config.toml
num_hidden_layers = 13
hidden_size = 384
num_attention_heads = 6
num_key_value_heads = 2
head_dim = 64
intermediate_size = 1024
vocab_size = 6865
hidden_act = "swiglu"
norm = "rmsnorm"
norm_place = "pre"
norm_eps = 1e-05
positions = "rope"
rope_theta = 10000.0
rope_fraction = 1.0
qk_norm = false
attn_scale = 0.125
bias = "none"
tie_word_embeddings = false
parallel_block = false
init = "uniform"
init_std_qkv = 0.0311
init_std_o = 0.0
init_std_up = 0.0311
init_std_down = 0.0
optimizer = "cautious_adamw"
learning_rate = 0.000998
beta1 = 0.9
beta2 = 0.95
weight_decay = 0.24
lr_head = 0.00813
max_grad_norm = 0.5
warmup_steps = 331
schedule = "wsd"
decay_fraction = 0.74
decay_shape = "linear"
final_lr_fraction = 0.0
batch_tokens = 65536
max_seq_len = 512
doc_mask = true
train_tokens = 462600000
max_steps = 7059
dataset = "wikipedia_en"
MLP neurons of a small language model. Each row is named by its layer, matrix (gate and up: input weights) and neuron, and shows model dimensions 272-367. Each number is 128 + 24 x the weight over its row's rms, rounded and kept within 0 to 255. A neuron's up and down rows have the sign that makes its largest values positive.
Before each neuron's rows, "fires in" lists the words (lower case) most often at its 100 highest values on Wikipedia text that the model never trained on. A number after a token or word is its count.

fires in: "to" 28, "or" 26, "côte" 10, "and" 7
L8.gate406 [159 141 149  82 134 126 121 132 129 110 131  97 132  85 174 150 121 120 134 126 170 121 144 123 126 131 108 116 112 103 118 136 123 123 151 105 144 152  93 143 101 189 172 118 147 111 101 140 133 179  93 129 120 128 139 135 118 104  81 120 116 102 128 160  99 125  84 139 140 140 147 134 111 104 168 145 121 122 112 145 120 110 106 137 131 168 101 114 112 133 125 121 113 125 163 131]
L8.up406 [125 108  98 141 123 171 133  93 126 136 132 113 127 161 140 145 112 126 152 129 137 102 136 159 134 132 138 103 115 116 100 108  87 138 134 103 126 160 118 138 138 120 139 115 114 129 113 165 121 139 122  94 125 156 172 144 130 147 114 118 123  89 138 109  72 128  86 119 119 128 127 151 156 142 183  86 117 114 157 181 140 147 107 171 117 150 106 116 135  93 166  90  97 146 152 108]

fires in: "suzuki" 21, "city" 13, "district" 9, "department" 8
L3.gate50 [191 143 117  94 123 116 129  95 106 128  72 118  94 137 105 123 125  75 109 161 171 123 155 124 119 102 118 152 125 110 135 115 132 131 147 115 125  90 113 129 140 152 173 112 144  88 133 148 100 133  94 114 157 105 138 136 124 156 130 148 119 123 124 157 121  87 127 100 116 144 129 150 141 122 122 156 131  86 143 155 150 129 146 124 107 127 103 144 121 133 145 129  82 132 140 146]
L3.up50 [172  99 147 128 162 147 117  90 126 137 122 103 158 149 130 115 122 162 163 139 128 170 105  66 130 129 162 139 124 144 105  97 148 154 136 102 123 134 130 130 151 145 138 139 121 127 124 147 115 133 131 101 125 104 128 137  90 146 161 140 130 131 144 140 116  98 131 110 135 135 151 108 120 126 164 109 127 177 135 115 152 132 113 105 102 185 143 116 152  87 143 174 130 147 143 120]

fires in: "cup" 23, "won" 13, "at" 6, "winning" 5, "spot" 4, "debut" 4
L3.gate614 [131 114 102  99 144 159  94 143 126 127 137  95 102 158 112  82 125 152 181 140 131 128 108  93 141 121 133 118  83 156  79 114 129 140 140 103 115 129 120 160 109  96  91 147 135 122 123 108 138 111 129 127 125 155  99 151 144 137 165 116 135 140 130 133 135  77 123  83  97 157 143 130 190 159 117 113 101 120 123 179  97 102  88 135 118 127 139 186  97 129 143 121 161 167 133 129]
L3.up614 [129 110 149 145  97 176 160 115 125 123 135 132 117 104 117 128 141  97 125 144 116  97 170 155 147 128 144  99 106 137 107 126  88 180 108 124  91 143 149 186 168 151  96 109  88  95 119 109 149 127 135 142 103 139  88 190 152 139 110 139 111 161  96 126 138 113 142 133 134 155 128 145 140 225 112 145 123 104 160 133 124 111 118 134 142 112 142 110 107  85 158 140  98 117 101 140]

fires in: "republican" 36, "democratic" 23
L3.gate785 [118  98 103 129  94 160  96  87 134 121 106 162 170  80 161 142 143 137 112 113 158 129 109 154 130 150 111 117 120 123 124 120 146 119 127 120 136 136 134 113 153  91 130 143 152  65 129 100 127 152 154  93 113 131 151 122 133 147 111 104 126 142 136 115 131 144 129 127  92 155 100 160 127 141 136 112  92 127 153 131 142 149  85 154 137 149 104 113 119  82 157 120 133 123 148 128]
L3.up785 [115  88 118 124 136 148 106  89 111 147 142 132 145 115 138 156 116 109 137  81 120 142 125 177 131 100 130 117 147 173 122 143 105 104 125 138 146 123 156 126 158 116 137 147 133  45 116 143 123 151 147 134 121 125 176 109 135 162 153 114 140 124 125 125 105 129 124 152 117 150 109 140 147 136 179  85 156 107 160 128 150 138 102 119 134 129 112 142 140  85 118  63 160 143 142 118]

fires in: "was" 29, "had" 11, "played" 9, "has" 9, "is" 8, "held" 4
L7.gate515 [141 160 137  89 142 134  95 155 111 102 129 120 127 103 131 121 158 151 162  79 121 131  94  74  98 129 113 179 106  99 113 138 156 115 147 140 169 117  71 136 126 129 122 143 176 113 150 124 125 139 138 105 118  97 152 118 104 129 150  98 137 103  86 112 139 148 125 129 116 139 160 169 116  87 142 108  99 164 112 131 106 179 141 145 129 123 143  90 143  84 111  99 154  90 157 121]
L7.up515 [181 124 147 116 114 170  91 114 121 121 125 110 124 177 125 125 127 162 138 126 138 147 138 159  88 142 114 126 103  80 130 128  94 100  67 113 182 150 122 132  89  87 118 128 150 145 147 171  89  90 144 124 120  87 142 106 138 141 149 169 114 134 154 144  84 162 119 126 166 139 123 128  95 122 133  81 123 114 132  96 125 140 135 137 124 117  91 121  83 108 143 126 105  93 128 133]

fires in: "republican" 29, "on" 22, "incumbent" 8, "for" 6, "chapel" 4, "logo" 4
L7.gate953 [184  86 124 126 123 162 112 143 122 126 125 117 147 167  81 105 137 154  94 122 120 104 126 144 154 104 101 140 147 126 154 136 143 159 115  99 175 132 154 129 138 123 134 133 130 148 158 121 100 128 137 120 108 115 151 106 171 143 127 137  92 113 115 123 117 121 124 111 123 125 110 128 100 132 122 117 103 116 193 113 141 128  72 110 166  79 150 139 176 103 123 131 142 145 133 157]
L7.up953 [155  73  67 140 117 143 101 167  88 148 122 114 131 142 119 159 127 102 139 103  76  92 105  99 152 131  95 154 112 117 148 182 111 170 128 116 151 150 122 152 122 147 150 120 150 108 118 127 120 133 124 100 119  93 150 119 164 133 188 139 156  58  73 117 128 118 128 161 127 128 119 129  97  85 166 153 136  88 117 102 117 178 100 129 126  87 143 117 140 116 138 100 140 118 147 161]

fires in: "where" 14, "when" 14, "that" 13, "how" 9, "of" 7, "who" 6
L7.gate39 [127 134 126 133 138 146 163 119 151 148 110 137 112 125 134 138 125 109 118 105 111  99 124 100 110 129 123 141 124 132 167 133 199 138 109 135 127 137 114 131 120 141 110  96 130 129 145 102 151 117  88  93 140 142 123  68 126 127  94 110 179 108 134  96 183 187 168 134 128 123  83 132 156 116 120 113 126 132 122 140 130 113 135 116 140 151 145 138 153 121 158 130 166 116 145  89]
L7.up39 [108  79 105 102 127 101 108 129 118 154 177 121 164 118 133 103 118 137 124  83 120 139 125 128 103 161 128 110 129 149 204 132 140 109 116 132 110 166 139 171 106 140 125  95 188 119 156 156 108 131 118 129 155 162 109 102 123 127 158 137 125 139 162 131 148 109 135 178 153 122  87 112 153  76 152 103 117 111 115 150 132  81 115  92 120 124 147 117 126 116 142 131 134 117 143  91]

fires in: "at" 44, "won" 6, "atatürk" 4, "graduated" 4, "attended" 4
L4.gate888 [164 106 127 136 114 145 117 134 105 100 111 175 127 169  84 155 117 140 126 166 134  64 121 128 133 135  87 116 112  68 128 116 191 137 148  93 149 135 121 136 127  99 117 182 129 126 124 137  90 111 158 151 139 151 143 129 115 159 110  94 146 157 117 119 129 145 106 122 165 155 108 172 106 148 157 106  71 143 100 130 140 105 100 152 175 103 122 125 128 136 125 154 125 174 101 137]
L4.up888 [192 126 157 111 157 174 164 158 125 106 141 104 133 160 118 167 137 117 133 142  92 122 118 121 165  89 107 135  64 110 129 120 129  86 118 128 114 134 100  99 123 134 139 158 104 133 143 137 111 103 150 128 123 134 130 117 104 107 126  90 140 175 142 130 131 118 160 128 134 174 134 153  96 184 158 172 112 131 110 142 187 104 115 126 155 143 123  87 102 181 101 123 117 127  92 143]

fires in: "these" 18, "some" 16, "various" 13, "many" 12, "other" 9
L3.gate721 [112 140 136 134 114  95 121 109 141 148 161 147 119 110 127  99 143 123  98 128 113 102 132 162 191 135 104 175 154 161 137 191  81 128  82 128 117 124 139 134 108 119 107 115 156 113  94 135 128 108 132 143 140 164 141 149 150 114 109 157 163  92 129  82 152 152 165 164 145 120 130 125  99 132 131 145 130 107 131 120 133 139 141 139 168 118 116 135 113 125 125 131 112 149 168 117]
L3.up721 [ 91 110  95  98 110 121 103 128 144 161 131 142 149 118 115  95 136 132  95 109  94 138 123 139 144 153  94 141 173 135  80 143 135 148  87 122 144 107 105 139 103  85 157 117 154 134 125 176 143 108 109 143 153 128 115  91 106 102 112 162 113 122 106 116 113 105 121 179  92 131  67 124  70 135 134 132 105  87 146 149 127 144 107 175 157 117 118 147  94 136 149 106 132 125 142 102]

fires in: "family" 21, "submarines" 8, "band" 7, "people" 7, "commander" 5, "microbiologist" 4
L4.gate79 [181 125 126 136 121 151 109 109 176  98 107 101 181 141 132 118 142 167 114 107  86 123 111 148 113 119 142 160 104 114 137 151 124 109  67 162 110 147 127 119 145 139 147 150 122 130 137 147 164 153 150 125 134 117 129 109 151 153 161 158 181 150 127 104 102 108  98 136  93 144 142 135 128 136 140 147  89 110 152 118 148 164 161 123 135 137 104 110 157  75 136 144 148 129 133 116]
L4.up79 [107  49 110 118 165 117 126 174 155  77 150 101  76 113 117 169 114 116 103 143 137 142  95 142 131 103 130 150 148 116 114 134 150  94 136 138 136 137 121 150 134 129 114 100 161 125 115 155 123 146 161 146  99 157 140  92 186  96 118 113 141 102 121 132 109 118 138 134 121 152 155  98 135 115 115 127 139 138 158 135 109 124 107 123  89 102  96 121  96 119  83 114 137 142 143 123]

fires in: "on" 35, "the" 34, "born" 7, "these" 7
L4.gate287 [125 155 138 180 120 176 148  70 176 129 148 171 137 107 126 132 131 118 106 128 104 119 115  88 165 186 117 150 159 105 149 157 144 136 103 103 142 112 103 148 100 126 141 139  91  91 159 162 113 163 135 108 143 105 113 147 121 147 157 130 140 111 134 124 118 118 106 159 103 107 144 156 134 119 156 148 136 117 133 141 160 107  88 124 164 126 119  60 110 122 143 120  97 124 168 114]
L4.up287 [109 101 157 105 115 106 120 127 121 103 136 124 106 162 147 157 101 100 117  76 110  97 123 110 163  97 125 159 132  84 153 113 125 155 113 143 141  96 142 127 132 138 139 105 143 156 110 130 104 149 137 142 130 111 109 107 193 123 110 131  93 159 128 146 133  88 162 119  97 144 108 129 116 156 117 188 125 125 136 154 127 146 114 183 142 141 121 143 126 158 131  91 120 113  98 149]

fires in: "has" 52, "had" 21, "have" 20, "having" 7
L6.gate97 [ 51 127 131 109 144 165 139 138 111 121 107 117 115 125 148 130 143 136 121 137  92 137 157 114 145 113 151 124 121 119 122 102 124 129 114 115 156 109  87 140 145 131 146 152  99  98 127  81 108 117 151 126 159 128 147 126 116 104 100 144 186 162 110 128 154 169 159  99 138 124 124 135 190 112 107 153 140 130 138 129 180 155 111 126 146 175  98 110 110 143 156  78 122 126 169 112]
L6.up97 [149 109  78 149 129 174 147 112 129 142 110 139 192 126 139 109 126 138 126 144  79 104 134 117 137 102 141  97  98 145 159 128 101 111 166 125 151 116 108  88 130 148 152  82 125 159 143 114 117 134 125 117 147 166  96 166 132 149 140 144 132 112 131 150  97 156 147  62 162 131 131 179 157 124  98 142 121  92 126 145 113  81 116 130 127 114 144  97 125 107 169 144 114 126 111 121]

fires in: "local" 22, "gourdou" 15, "code" 6, "rhode" 4, "udorthents" 4
L3.gate463 [104 156 125 112 145  94 151 144 129 138 143 138 147 171  91 144 135 138 124 172 182 160 143 118 124 128 124 152 112 134  95 124 125 131 142  83 107 120 107 122 141 109 130 163 123 130 134 134 105 117 127 119 134 158 130 144 176  91 116 199 139 154  97 139 169 177 154 141 134 111 129 135 111 114 165 158 100 119 121 111 118 149 148 149 168 129 101 117 114 122 157 168  90 121 114 150]
L3.up463 [110 126 152 115 151 148 143 195 139 106 152 125 106 156 103 111 126 112 140 165 159 155 171 113 126 108 104  93  81 101  73 153 113 104  85  82  71 122 151 126 152 152 129 112  93 116 100 175 178 117 113 138 123 148 122 123 125 144 126 146 131 157 131 163  82 131 128 179 180 142 165  99  95 131  87 121 138 141 133 103 138 150 137 147 158 134 142 135 123 140 126 145 118 124 140 127]

fires in: "and" 47, "was" 24, "currently" 4
L10.gate409 [151 132 131 123 170 138 110 125 196  98 158 120 113 137 115  92 144  97 120 141 150 139  60 106 150  77  93 129 134 102 148 120 140 150  74 150 101 129 123 155 125 111 138 146 103 122 118 111 104 112 106 107 104 102 132  99 142 107 130 159 111 128 121 138 130 161 136  94 127 118 135 160 102 103 106 132 121 126 149 142  87 165 114  81 187 167 147 136 145 106 113 144 121 108 168 136]
L10.up409 [148 136  96 126 125 152 144 139 100 171 103 127 137  93 150 108 142 137 127  70 179 113 115 150 128 117 139 109 155 125 139 132 170 130 158 144  95 119 102 134 117 145 135  84 105 143 120 122 131 106  89  98 106 111  68 108 140 130 102 137 142 103  97  98 134 112 103 112 109 147 155 108 136 101  99 138 156 124 144 104 158 106 102 134 147 147 133 151  81 159  91 133 151  90 127 169]

fires in: "local" 16, "most" 12, "state" 11, "government" 7, "church" 4, "currently" 4
L6.gate118 [129 138 151 145 135 150 129 150 159 104 152 156 158 112 123  95 126 108  87  97 154 133  75 105 145 144 141 106  98 156  73 158 130 133 137  92 107 168 116 105 124 110 126 132  90 129 143 132 110 123 137 123 113 164 127 101 129  98 124 145 139 107 137 140 107 142 102 122 107 135 176 127  91  91 147 146 126 159 116  83 135 155  60 155 131 132 110 123 116  98 133 136  91 118 126 130]
L6.up118 [136 137 174 136 129 148 157 176 151 125 143 161 108  66 138 128 141 130  81 139 161 121 159 128  97 108 142 159  93 137 115 112 116  93 137 145 121 150 110 124 135 151 134 161 153 136 123 123  91 136 125 115 129 126 105 157 157 124 117 117  65 122 112  70 120  86 152 136 123  91 140 126 119 135 138 112 127 126 152 139 127 103  96 141 112 115 127 142 181  98  82 157 120 129  73 134]

fires in: "by" 20, "to" 19, "was" 8, "is" 8, "are" 6
L8.gate582 [140 195 169 126 102 189 108 166 113 103  94 126 114  98 132 134 128  86 156 106 145 105 131  91 144 139  93 119 137 106 129 107 119 119  73 133 134 135 106 131  99 101 161 107 118 126  99 133 129 128 121 114 136 151 141 106 107 128 145 127 133 120 143 131 150  94 106 154 136 127 130 130 114 163 133 183 131 144 130 120 140  80 132  96  86 123  89 150 148 124 120 167 141 141 150 119]
L8.up582 [101 114 129 115 124 132 118 153 136 117 117 140 110 160  72  95 156 140 141 144 104 130 109 118 129 162 160 117 137  99 145 113 152 129 140 112 149 153 128 135  97 121 132 158 118  97 147 124  87  70 137  84 106 137 164 115 127  81 169 120 136 165 124 152  68 148 129 114 143  89 150 108 155 122 158 128 124 156 108 105 128 138 109 135 132 137 148 180 128 121 105 159  90 138 108 143]

fires in: "some" 27, "each" 22, "any" 16, "every" 12, "other" 5, "anyone" 4
L4.gate228 [151 139  98  92 141 177 142 123 110 121 163 109 130  88 119 138 148 145  93 109  73 110 103 132 130 131 107 149 187 128 127 151 124 118 151 124 111  86 125 152 148  85  89  88 120 139 126 149 141 117 100 198 138 129 145 134 125 151 133 128 139 115  86 144 134 158 127 165 129 137 121 130  93 146 128 144 114 100 175 136 180 144 125 104 161 154 137 110 120 111 150 168 110 125 174 124]
L4.up228 [128 143 148 120 169 117 154 163 156  95 147 144  91 168  99 149 116 151 124 123 145 151 110 130 135 173 134 135 139 153  94 150 158 144 168 115 137  64 118 130 128 130 147 122 147 151 103 175 161 137 126 161 112 150 135 168 113 155 100 121 134 123 137 124 146 123 121 154  95 110  94 150 111 138 110 137 111 118 165 138 134 122 139 171 140 137 120 117 109 129  80 152 115 159 153 142]

fires in: "have" 46, "had" 27, "has" 24
L3.gate572 [130 172 125 126 116 142 113 118 162 114  45 142 124 170 150 118 121 138 145 125 106 112 164 158 108 114 123 123 175  54 131 139 127  89 103 149 107 165 100 105 142 130 128 143  90 134 124 155 124 114 150 138 129 127 142  90 158 125 115 113 109 157 140 125 142 126 106  92 158 128 121 132  98 146  99 155 135 122 197 106 152 157 122 145 157 167 130 104 149 157 129 127 134 138 147 149]
L3.up572 [ 95 137 122 126  83 125 171  89 135 134 138 166 111 153 123 106 126 125 116 151 130 104 103 133 156 145 143 132 116 115 147 167  95 146 127 137 130 133 120 116 111 100 123 138  93 120 129 145 127 127 127 117 155 133 173  99 122 128 135 151 101 178 137 156  95 133 132  94 137 128 138 129 116 122 112 102  91 139 161 108 107 131 111 141 105 118 107  97 108 121 175 128 142 164 127 104]

fires in: "all" 19, "any" 16, "every" 12, "no" 8, "allaire" 6, "each" 6
L6.gate729 [135 131 105 105  77 143 170 146 131 164 139 132 123 143 121  95 118 131 145 135 166 147 118 159  89 135 117 160 133 107 129 128 113 153 150 107 118 155 119  90 123 110 117 141 136 135 119 151 151 145 145 160 107 151 142 115 153  96 108 176  81 159 118 149 157 151 141 137 143 135 116 110 102 142 124 136  79  92 166 119 174 108 118  97 158 117 127 149 112 148 108 140  80 141 115  80]
L6.up729 [122 101 151 114 151 180 112 141 155 137 164  94 130 131 119 126 118 122 168 141 104 135 105 115 100 179 146 128 147 135  81 165 128 121 183 126 120 167 115 121 139 145  91 118  92 117 104 100 133 135 183 133 108 162 151 122  77 144 137 126  88 130 129 120 124 100 123 153 140 161  76 113 101 143  97 144 129 155 143 138 133 133 116 144  86 161 110 153 104 131 124 137 113 109 113 141]

fires in: "on" 35, "station" 8, "off" 6, "terminus" 5
L7.gate286 [100  59 126  92 132 194 129 154 105 106 101 133 114 138 159 105 117 134 131 124 145 116 133 114 154  78  92 158 106 111 156 129 130 138 107 121 152 139 138 159 147 110 148 142 108 133 135 126 178 106 155 151 129 103 140 132 164 120 139 132 152 132  84 156  85 107  77 118 156 128 103 166 125 140 117 148 142 155 153  88 134 152 144 142 134 114 130  98 123 157 175 141 143 114 107 112]
L7.up286 [152 111 150 154  99 129 163 124 124 112 149 151 142 140  74 109 115 148 119 152 127 104  98 123 135 132 110 143 127  99 134  98  89 116  99 113 133 121 149 113 132 155 102 124  95 108 139 130 145 119 123 138 100 132 132 134 127 142  82 126 171 161 143  94 140 101  56 119 127 155 104 143 106 116 142  84 113 147 122 137 125 103 148 109 101 132  99 102 127  92 139 104 111 112 100 125]

fires in: "2" 21, "0" 15, "1" 14, "3" 7
L8.gate238 [113 160 149 117 157 162 134 140  96 115 152 184 127 134 133 125 136 145 150 135 121 113 137 118 156 116 114 134  98 148 127 125 140 122 135  80 119 148 132 133  94 143 153 117 179  91 134 154 116 180 119 126 162 105 152 160 141 125 127 121 115 166 118 141 136 105  78 109 153 110 148 113 130 134 127 173 120 105 128 112 103 109 164 180 101 148  99 117 149 107 120 113 124 139 119 150]
L8.up238 [146 180 158 159 131 118 148 127 122 106 147 131 128 144 113 126 120  97 111 176 148 107 128 127 135  99 105 160  84 143 166 117 164 112 135 107 122 107 163 168 124 111 158  99 151 121 100  92 131 137 131 137  87 106 123 154 121 150  91 173 147 125 119 143 126  87 124 141 113 117 134 173 145 107 144  86 158 141 100 127 117 130 132 177 116 148 172 133 139 108 151 118 137 122 130 182]

fires in: "september" 21, "december" 14, "released" 12, "march" 8, "october" 8, "april" 8
L7.gate727 [144 110 121 140 119 132 110 176 149  89  93 126 122 157 128 109 147  81 137 125 113 112 154 132 105 132  97 193 119  94 110 113 112 119 127 149 120 129 137 126 110 121 119 133 118 117 111 113 137 107 112 112 164 113 127 103 140 123 133 106 117 137 138 146 113 141 131 108 103 141  81  89 154 113 177 120 127 151 132 123 162 137 104 137  88 124 122 148 115  84 132 134 121 144 129 122]
L7.up727 [184 157  89 114 119  91 169 154 127 142 126 167 119 167 114  97  84 126 192 102 166 124 144 126 114 137  95 172 148 125 128 115 137 152 107 100 103 126 149 113  79 127 119 111 110 107  89  95 140 102  99 133 149  95 123 116 126 155 112 142 149 148 141 134 124 120 126 107 149 132  96  94 159 111 175 101 135 136 111  93 110 109  95  93  74 149 149 111 118 124 125 152 129 115  98 142]

fires in: "17" 14, "3" 11, "11" 10, "21" 9, "2" 8, "13" 6
L4.gate662 [118 123 148 137 116 153 107 117 105 133 130  86 144 133 123 110 129 154 136 158 133 117 134 124 111 127 137  94 108 150  90 127 120 138  83 156 136 169 121 129 172 119 134 116 145 141 163 164 103 112 152 138 109 150 133 145 133  90 156 130 129 129 141 137 162 170 155 131 135 110 140  82 153 174 109 119 153 119 172  91 176  91 127 142 125 144 111 128 118 112  99 190 144  99 162 101]
L4.up662 [125 139 116 112 136 129 117 141 138 100 105  72 153 174 104 109 162 130 118 137 143 158 153 120 162  83 172 105 132 150 120 147 158 190 122 165 133 157 144 115 137 119 140 116 113 153 144 128 101 147 121 139  97 167 151 180 140 133 106 172 149 181 159 167 145 157 125  78 103 126 131  93 159 170 129 140 141 102 142  75 117 125 172 156 122 130 124 127 117 104 116 142 111 121 131 122]

fires in: "that" 76
L8.gate73 [133 127 133 123 144 146 116 134  95 117 100 146 137 140 119 165 132 122 173 103 131 103 133 107 139 104  90 129 132 129 138  95 170 153 122 110 147 128  91 116 113 159 114 141 118 130 125 103 118 148 145 126 155 128  87 116 131 125 134 140  99 131 113 150 110 166 148 144 151 169 123 143 168  90 100 168  87 128 146 125 124 137 128 113 156 126 136 110 147 116 101  97 117 114 130 125]
L8.up73 [129 136 141 167 162 110 117 130 120 147 117 129 115 168 114 144 136 123  90 147  97  97 131  81  86 170 130 152 111 144 132 118  87 122 111 155 133  93 125  96 130  96 116  93 147 169 110 164 118 152 133 153  79 144 118 153 147  87 162 125 180 111 131  92  83 147 154 173 163 136  96 138 132 123  93 130 125 150 131 148 126 146 110 164 113 119 105 107 141  81 108 162  92 129 140 119]

fires in: "won" 20, "win" 17, "nominated" 7, "draw" 6, "award" 5, "awarded" 5
L3.gate54 [122 132 178  88 116 122 135 121  88 123 122 146 143 127 124 104 148  83 121 110 164 127 130 124 125 145 137 161 113  93 121 174 130 139 143 107 152 128 171 148  93 136 123 118 121 130 104 125 137 149 131 134 151 138 145 100 154 157 173 155 143 156 115 135  82 138  64 125 150 132 143 116 121 151 124 165  91 138 119 120 137 138 105 104 116 148 120  90 111  94 135 140  87 135 135 130]
L3.up54 [114 123 146 122 131 134 102 114 132 129 117 143 143 118 114 117 157  99 138 111 185 115 123 130  97 109 110 143 164  85  86 177 151 148 135 138 156 146 180 127  90 111 112 128 175 157 128 120 146 129 143 133  91  99 159  91 155  93 115 141 189 129 112 151 115 140 110 113 161 162 117 146 120 117 114 169 141 130 157 141 117 124 111 145  91 178 123 137 108  95  89 144 151 131 120  95]

fires in: "was" 51, "is" 22, "album" 5
L10.gate106 [152 124 123 145 154 159 156  99  93 144 119  97 155 149 140  87 158 113 138  94 157 161 118 110 153 147 187 137  92  74  88 147 136 216 110 120 145 149 113 103 115 163 133 149 124 157 145 143 166 125 134 110 127 138 178  98 127 144 119 117 115 103  73 161 141 118 146 103 112 155 139 133 116 156 106 139 142 116 115 148 129 147 120 145 131 163  96 142 119 110 150 105 118  95 135 152]
L10.up106 [162 118 152 114 113 122 134 129 129  87 140  97 144 101 125 137 118  90 118 120 107 121 124 175 119 110 118 109  59 107 116 119 151 128 138 150 124 138 137 135 100 105  96 122 163 148  86 111 112 140 100 112 129 129 163 131 126 163  90 115 142 108 123 163  83 103 142 144 135 181 122 175 117  78 141 164 128  82 111 132 150 141 106 133 140  89 105 113 116 134 116 118 137 143  95 133]

fires in: "liberal" 11, "labor" 10, "human" 9, "democratic" 8, "federal" 7, "others" 5
L3.gate949 [111 148 123  94 111 102 131 160 141 147 151 133 157 100 111  89 127 119 126 113 208 105 140 110 112 110  88 107 151  97 103 119 164 134 129 125 165  91 173 167 109  82 111 139 136 129 131 165 129 175 131 138 144 114 123  77 106  98 121 140 110 122 136  91 140 139 119 129 141 101 113 177 144  84 141 152  91 126 154 102 137 158 118 165 129 102 134  98 134  75 146 110 147 118 137 138]
L3.up949 [105 103 166 137 131 144 156 129 109 137 152 125 127 129  91 100 137 108 134 103 179 102 136 162 124  93 117 144 168 150 144 133 109 116 141  88 147  64 148 185 116 111 112 130 126 121  97 146 137 138 104 154 157  88 131  78 125 114 141 156  99 101 119 123 132 137 138 146 142 138 104 153 114 106 132 129 128 130 150  76 129 167 109 124 145 137 126  87 113  91 140  82 132 103 124 157]

fires in: "2" 19, "1" 11, "km" 7, "23" 6, "24" 4, "3" 4
L7.gate971 [106 144 122 107 147 111 152 127 132 152 153  91 156 131 134 144 102 167 160 174 129  85 164 152 139 140 150 123 112 138 109 133 125 121 120  93 124 156 167 169 143 118 109 156 104 186  96 196 159 117 104 100 169 138 127 134 148 187 141 121 132 143 129 146 157 124 112 135  81 111 106 166 144 184 145 136 154 121 141 113 150  94 147 101 121  63 119 106 139 102 102 161 171 139 138 117]
L7.up971 [ 94 109  78 115 139 101 119 118 155 123 164 163 110 136 126 149 112 152 132 153 101 162 132 116 135 162 100  82 109 140 160 142 132 142 136  87 100 101 143 155 138 176 183 124 111 122 131 120 113 148  93 143 164 122 117 170  80 186 147 123 169 118 145 144 142 157 109 117 116 170 128 170 125 113 126 134 126 125 113 130  94 122 126 132 130 145  75 160 159 183 124 111 152 105  86 164]

fires in: "that" 13, "has" 11, "was" 8, "had" 8, "first" 7, "described" 6
L7.gate241 [177 105 161 121 125 147 127 151  95  73 116 113 124 110 139 104 120 106 154 117 113 133 144 105 117 109 119 153 147 135 107 109 145 132 113 159 118 134 121 132 129  93 123 155 135 132 146 110 124 145 136 110  97 119 126 136 151 108 171  99 139 120 117 152 127 152 110 145 157 139 103  92 172  78 132 117 116 112 113 101 146 129 141 170 106 154 165 113 114 118 121 150 118  89 143 121]
L7.up241 [117 124 114 166 135  97 128 125 142 126 148 125 158 132 105 111 129 185 119 108 140 111 123  61 128 126  85 160  83 141 130 115 149 110 126 134 103 122 172 103 131 118 110 137 102 140 152 113 128 192  85 132 139 149 116 194 143 118 150  75 125 123 131  99  81 168 140 121 105 152 143 140 153 105 101 180 107  94 133 111 168 183 147 121 151 111 115 129 115 127 137 109 114 135 146 100]

fires in: "be" 15, "first" 13, "remained" 11, "being" 11, "been" 10, "remain" 7
L7.gate905 [139 131 135 107 193 141 154 184 128 119 159 119 169 122 124 127 153 160  82 150 157 104 133  79  92 178 110 166 100  73 110 136 132 177 142 161 182 147 107 105 155 157 163  95 128 102 118 173 147 121 113 125 147 110 144 161 156 157 137 103 120 113 130 151  82 146 131 153 120 143 150  87 120 142 153  93  93 139 121 133 135 134 128  92 150 115 130 142 135 116 113 119  98 139 130 133]
L7.up905 [153 109  94 109 138 123 119 140 136 116 140 124 151 133 104 118  81 164 117 104 150 168 164  76  77 127 169 126 131  88 122 163 139 123 150 137 148 162 114 169 168 138  96  33 160  77 158 178 141 124 155  87 145 104 113 124 132 182 124 146 129  98 191 201 103 127 121 105 138 121 102 150  73 130 104 109 144 164  92 107 158 154 167 134 138 134 115 142 160 116 137 113 104 144 122 145]

fires in: "and" 79, "or" 8
L10.gate535 [181 134 100 111 148 107 120 108 173 108  94 143 142 152 153 191 148 131 123 100  88 117 105 132 136 126 116 119 108 122 119 140  85  75  61 124 200  88 132 116 151 137 123 104 107  85 120 138 126 148 129 135 142 121 150 105 163 116 117 148 128 124 114  92 143 157 145 122 131 188 102 120 134  90 145  95 129 125 114 151 132 111 108 123 155 123 123 127 114 148 129 125 159 146 157 121]
L10.up535 [113 167 129 167 125 150 118 148 154 104 115 105 163 140 146 108 112 108 172 145 156  96 105 127 149 155 140 137 161 103 122 105 135 130 160 175 162 123 148 140 129 161 144 124 164 116 125 101 117 112 141 166 115 126 130 135 124 129 103 149 102 140 120 118 127 149 119 137 166 120 139 145 102 110 112 100 135 115 100  84 102 144 160 123 179 131  97 135 113 135 106 125 167 124 165 157]

fires in: "city" 22, "country" 15, "town" 10, "region" 5
L3.gate573 [153  89 150 130 123 131 123 156 134 131 111 109 145 108 126 126 138 115 161 126 127 102 152 145  64 122 143 158 117 161 102 140 134 109 157 140 107 141 154 108 104 123 210 177  89  82 124 139 149  84 114 112 166 125  81 112 123 123  92 115 129 109 139 118 137 134  95 105 136  81 118 145 135 124 114 146 105 135 103 127 121 128  98 131 103 146 184 146 144 106 165 134 140 188  98 167]
L3.up573 [156 130 130 143 106 128 149 135 118 143 107  98 133 112 124 132 140 157 167 129 107 118 138 175  53 136 152 149 125 149 146 140 142 117 138 179  88 123 181 137 125 140 157  98 119 127 117 129 137 126  76 131 127 113 122 160 112 144 107  81 129 130 164  93 143 152 103 102 139  71 144 127 135 128  94  91 141 142  84 121 105 141 117  71 100 129 186 161 140 135 109 128 118 133  73 143]